{"num_hidden_layers": 12, "hidden_size": 320, "num_attention_heads": 5, "num_key_value_heads": 5, "head_dim": 64, "intermediate_size": 1920, "vocab_size": 32000, "hidden_act": "gelu", "norm": "layernorm", "norm_place": "pre", "norm_eps": 1e-05, "positions": "rope", "rope_theta": 10000.0, "rope_fraction": 0.25, "qk_norm": false, "attn_scale": 0.125, "bias": "all", "tie_word_embeddings": false, "parallel_block": true, "init": "normal", "init_std_qkv": 0.025, "init_std_o": 0.0, "init_std_up": 0.025, "init_std_down": 0.0, "optimizer": "muon_variant", "learning_rate": 0.00864, "lr_mult_o": 4.0, "lr_mult_down": 3.0, "beta1": 0.95, "lr_head": 0.007, "max_grad_norm": 2.0, "warmup_steps": 200, "schedule": "wsd", "decay_fraction": 0.765, "decay_shape": "linear", "final_lr_fraction": 0.05, "batch_tokens": 65536, "max_seq_len": 256, "doc_mask": false, "z_loss": 0.0001, "train_tokens": 684000000, "max_steps": 10438, "dataset": "wikipedia_en"}
MLP neurons of a small language model. Each row is named by its layer, matrix (up: input weights) and neuron, and shows model dimensions 128-191. Each number is 50 + 10 x the weight over its row's rms, rounded and kept within 0 to 99.
After each neuron's rows, "fires in" lists the words (lower case) most often at its 100 highest values on Wikipedia text that the model never trained on; "fires on" lists the tokens most often at its 100 highest values on Wikipedia text that the model never trained on.

L2.up1472:49 50 40 66 58 67 67 52 45 55 62 40 56 60 49 50 61 57 44 46 44 40 46 53 43 64 41 44 36 57 27 53 41 60 46 43 45 45 50 58 48 29 48 50 48 43 45 43 64 58 43 55 63 46 51 57 61 46 37 68 50 52 60 44
fires in: "most", "first", "time", "late", "later", "middle"
fires on: " most", " first", " time", " late", " later", " middle"

L6.up133:47 52 39 46 63 46 56 36 46 53 49 50 45 42 63 56 70 41 30 15 72 42 47 37 52 47 57 54 37 36 55 65 43 50 33 49 53 43 58 64 40 36 59 51 56 56 30 38 54 42 49 44 60 54 49 64 50 46 40 57 19 63 65 50
fires in: "from", "on", "s", "by", "his", "with"
fires on: " from", "s", " on", " by", " his", " with"

L6.up1285:53 60 43 48 60 42 46 40 48 39 39 50 36 51 48 49 51 29 56 62 50 57 56 72 53 38 54 52 54 55 51 39 40 48 51 47 85 43 49 55 57 59 43 56 57 39 44 49 42 21 46 51 65 56 47 51 54 42 60 54 34 39 45 50
fires in: "such", "following", "see", "these"
fires on: " such", " following", " see", " these", " saw", " for"

L2.up904:42 33 50 58 40 32 58 44 46 50 50 39 74 51 67 57 39 43 41 49 65 52 71 39 40 47 42 44 69 38 53 53 38 63 45 35 65 52 62 41 49 59 52 57 46 53 38 62 42 58 40 61 61 45 55 48 50 41 51 58 45 52 43 44
fires in: "place", "of", "need", "ed", "coming"
fires on: " place", "ed", " of", " need", "ing"

L6.up1112:45 64 34 57 57 46 46 48 44 49 26 52 41 67 56 51 49 36 59 52 41 48 52 50 69 53 47 44 58 55 65 50 39 58 30 47 39 44 31 62 56 73 74 44 49 25 34 46 57 55 56 43 55 44 33 54 48 45 31 55 40 26 54 49
fires in: "to", "while", "in", "of", "began", "by"
fires on: " to", " in", " while", " of", " began", " by"

L6.up104:53 50 51 50 75 52 50 51 45 55 35 61 47 55 45 39 53 18 53 61 35 52 48 54 62 60 53 29 58 43 59 51 43 61 41 55 32 46 56 66 55 54 52 49 40 36 54 62 54 51 51 46 62 65 32 59 68 64 43 57 44 53 40 74
fires in: "to", "helped", "in", "and", "help"
fires on: " to", "ly", " helped", " in", " help", " and"

L6.up582:50 57 46 60 52 54 50 52 46 22 37 56 58 47 68 42 49 49 61 33 50 49 62 36 29 51 54 73 49 55 61 54 53 27 43 56 58 54 62 37 36 40 48 48 53 49 31 47 44 44 53 75 52 56 47 34 51 51 52 43 37 51 43 63
fires in: "in", "on", "the", "at"
fires on: " in", " on", " the", " at"

L2.up537:42 46 64 14 60 54 44 49 52 50 53 67 42 37 53 65 65 54 61 63 52 63 30 58 56 50 59 63 32 37 46 50 64 32 31 44 49 68 47 53 54 45 49 60 55 48 54 50 59 47 50 54 42 40 35 48 42 57 51 65 43 47 41 53
fires in: "to", "of", "vocals", "and", "through"
fires on: " to", " of", " vocals", " and", " through"

L2.up118:61 47 56 61 51 55 39 56 61 44 65 40 65 55 41 42 52 48 61 41 66 63 39 41 40 49 62 50 49 45 48 52 41 40 46 35 44 40 56 52 33 59 52 54 31 49 54 56 31 36 56 46 61 71 41 55 44 62 52 63 49 45 51 51
fires in: "from", "of", "band", "by", "municipality", "genus"
fires on: " from", " of", " band", " by", " municipality", " genus"

L6.up1704:52 57 43 52 42 54 61 49 37 43 59 56 57 40 62 26 40 28 30 40 55 32 51 45 32 69 63 37 52 37 39 34 60 54 43 58 34 62 43 42 54 52 44 40 61 51 40 51 28 49 32 49 49 47 56 49 49 57 42 49 63 47 50 55
fires in: "had", "have", "has", "having"
fires on: " had", " have", " has", " having"

L2.up367:56 54 40 59 62 37 58 45 47 44 52 63 55 62 55 29 54 20 46 63 59 30 29 56 65 59 57 49 43 53 52 56 51 56 21 54 52 54 49 48 70 58 46 63 48 43 48 61 64 37 44 51 41 46 36 52 39 40 48 47 51 44 49 58
fires in: "of", "32", "36", "known", "34", "considered"
fires on: " of", " 32", " considered"

L2.up1455:65 39 82 55 48 40 49 41 42 45 43 49 55 52 55 38 39 49 31 49 50 56 55 51 53 50 55 40 51 38 44 44 48 59 47 42 65 65 47 40 39 48 60 28 49 41 44 23 44 64 62 59 68 63 49 47 51 62 51 39 35 42 57 44
fires in: "in", "of", "for", "on"
fires on: " in", " of", " for", " on", "ed"

L6.up608:31 67 42 41 47 58 30 57 40 34 68 54 48 44 51 47 44 49 67 43 55 52 55 40 71 41 55 39 60 35 45 49 47 50 56 50 39 35 46 58 35 43 42 48 29 54 46 45 58 69 54 49 56 57 56 46 31 54 47 64 59 45 46 51
fires in: "a", "red", "du", "elsner", "us"
fires on: " a", " red", " Red", "t", "s", " du"

L4.up384:60 65 55 58 56 47 61 48 57 60 41 38 25 45 36 43 46 45 32 25 55 59 46 40 45 57 42 70 56 36 42 61 46 49 39 50 46 58 43 53 45 45 62 42 41 54 57 46 47 54 64 54 67 39 55 45 57 39 62 50 59 69 57 43
fires in: "with", "from", "of", "by", "to"
fires on: " with", " from", " of", " by", " to"

L6.up560:43 51 47 46 43 49 54 38 46 46 55 25 62 52 59 39 22 26 35 67 59 55 62 50 39 41 46 48 53 48 62 45 58 45 48 35 55 53 70 48 47 52 44 47 39 48 49 56 43 71 76 66 63 59 37 47 59 42 48 55 50 60 54 56
fires in: "of", "in", "to"
fires on: " of", " in", " to"

L2.up1215:62 53 51 58 64 58 61 43 63 34 45 27 37 58 41 26 51 51 43 33 55 41 48 52 35 49 61 50 37 57 43 46 46 53 47 49 48 36 57 56 44 47 68 44 44 51 37 60 37 47 56 43 40 67 61 55 55 53 74 60 58 48 63 65
fires in: "of", "to", "by", "from", "delucia", "between"
fires on: " of", " to", " by", "Luc", " from", " between"

L6.up679:46 44 57 56 37 53 65 53 57 47 48 55 51 44 56 58 59 48 52 35 62 55 49 51 48 60 31 41 50 43 45 64 59 50 29 56 52 41 61 46 41 61 47 60 47 47 50 49 64 48 48 52 61 65 56 53 55 55 59 44 34 62 49 53
fires in: "to", "from", "on", "in", "at", "of"
fires on: " to", " from", " on", " in", " at", " of"

L4.up210:50 52 45 57 57 54 59 46 41 55 56 45 39 55 71 31 34 58 56 66 56 37 55 70 27 63 47 45 60 39 59 60 59 63 40 56 38 49 42 53 51 48 60 43 41 51 45 50 36 59 61 45 65 69 57 58 51 49 53 32 51 48 46 77
fires in: "of", "all", "than", "among", "over"
fires on: " of", " All", " than", "ly", " over"

L6.up348:47 46 53 48 62 40 42 59 43 53 52 57 51 56 71 66 31 24 35 55 54 47 38 40 55 46 59 49 59 55 52 53 62 49 38 68 66 32 59 49 41 54 54 61 61 50 45 51 42 55 48 49 44 51 31 37 43 55 72 52 46 53 43 46
fires in: "3", "1", "2", "3r"
fires on: " 3", " 1", " 2", " 3."

L6.up1524:74 51 50 61 53 54 47 67 66 42 51 41 44 58 44 68 46 39 45 74 65 50 57 27 68 41 48 47 55 38 61 47 41 61 35 50 44 35 44 36 42 59 62 63 62 43 58 40 44 52 55 55 63 48 38 60 50 49 42 47 56 48 56 47
fires in: "by", "of", "while", "in"
fires on: " of", " while", " by", " in", " By"

L6.up412:53 56 65 33 58 48 49 58 57 47 58 60 73 45 52 40 51 45 36 26 61 32 51 60 47 70 61 42 52 46 40 56 52 44 41 39 49 62 37 57 47 65 59 67 51 34 57 55 60 47 39 45 55 60 51 34 51 49 56 55 43 47 62 44
fires in: "is", "has", "had", "very", "are", "the"
fires on: " is", " has", " had", " very", " are", " the"

L6.up1141:55 41 60 44 47 48 43 43 27 28 45 62 53 65 52 51 50 60 54 38 64 77 49 55 49 56 40 46 39 47 51 53 44 47 36 56 51 59 62 33 56 56 39 28 39 44 32 74 47 46 48 53 63 60 57 38 48 46 39 56 43 51 45 67
fires in: "on", "to", "in", "across", "for"
fires on: " on", " to", " in", " across", " for"

L4.up972:46 54 48 50 41 59 47 43 56 48 56 63 52 56 66 55 56 50 31 52 57 41 47 47 54 73 47 51 34 32 55 44 66 44 46 46 52 63 43 42 44 63 29 43 23 39 55 58 55 54 65 64 43 63 65 56 57 47 50 69 29 68 31 54
fires in: "of", "and", "cochlear", "province"
fires on: " of", " and", "y", " Province", "or"

L6.up1301:66 55 60 43 50 54 55 68 58 39 54 41 48 74 60 41 51 45 51 56 46 56 52 48 70 54 56 35 56 61 46 43 44 51 32 47 41 50 39 50 44 41 53 58 50 47 46 47 57 37 58 55 59 65 54 52 37 45 63 41 78 59 62 35
fires in: "with", "where", "have", "made", "makes", "make"
fires on: " with", " where", " have", " made", " makes", " make"

L2.up1075:44 54 38 40 67 55 43 29 60 66 50 58 35 48 51 43 49 20 45 73 38 46 51 50 48 57 53 36 39 43 52 41 76 47 37 55 55 75 64 39 52 43 41 73 36 33 50 54 51 57 69 76 49 50 53 47 58 32 43 48 47 42 52 49
fires in: "be", "as", "is", "been", "of", "are"
fires on: " be", " as", " is", " been", " of"

L2.up609:45 50 54 41 44 54 66 59 69 40 60 29 33 53 31 42 43 39 66 47 48 38 47 52 62 62 53 51 45 55 54 37 47 69 50 55 52 52 41 59 42 39 54 58 62 40 54 37 43 61 48 50 55 51 65 37 55 58 52 52 47 69 65 49
fires in: "have", "has", "had", "into", "with", "having"
fires on: " have", " has", " had", " into", " with", " having"

L2.up320:52 42 35 53 39 55 52 54 52 61 49 58 55 48 52 33 49 43 54 54 59 37 56 38 34 56 50 51 52 62 54 58 47 57 52 49 50 48 63 46 47 48 31 55 44 48 44 65 52 54 68 44 54 50 44 52 43 65 24 53 48 47 57 50
fires in: "candi", "in", "see", "saw", "on", "work"
fires on: " Can", " in", " see", " Do", "in", " saw"

L2.up176:42 48 56 53 53 44 50 55 38 56 62 53 50 59 42 48 36 43 55 44 41 50 38 77 52 72 55 59 35 42 40 51 49 53 30 37 31 36 48 66 63 60 59 35 52 50 37 44 57 41 42 42 59 44 40 62 50 43 64 56 61 56 54 46
fires in: "later", "same", "time", "result", "other", "latter"
fires on: " later", " same", " time", " result", " other", " latter"

L2.up1652:46 34 49 64 45 40 64 61 55 60 44 41 56 56 46 47 43 66 32 36 67 59 47 52 33 65 51 37 48 53 43 80 38 61 49 46 43 41 48 44 44 54 57 44 45 56 35 35 52 66 51 54 76 48 47 54 40 41 58 77 38 62 54 53
fires in: "time", "years", "year", "day", "point", "later"
fires on: " time", " years", " year", " day", " point", " later"

L4.up1811:48 43 51 58 53 55 48 48 46 37 37 60 45 79 50 34 57 32 46 53 48 44 63 42 53 59 53 39 45 49 59 47 57 60 52 34 45 47 36 42 35 53 42 29 44 60 41 49 30 50 57 60 42 43 26 40 60 59 55 45 58 34 52 57
fires in: "in", "there", "to", "one", "archaeologists"
fires on: "In", "s", " in", " there", " to", " one"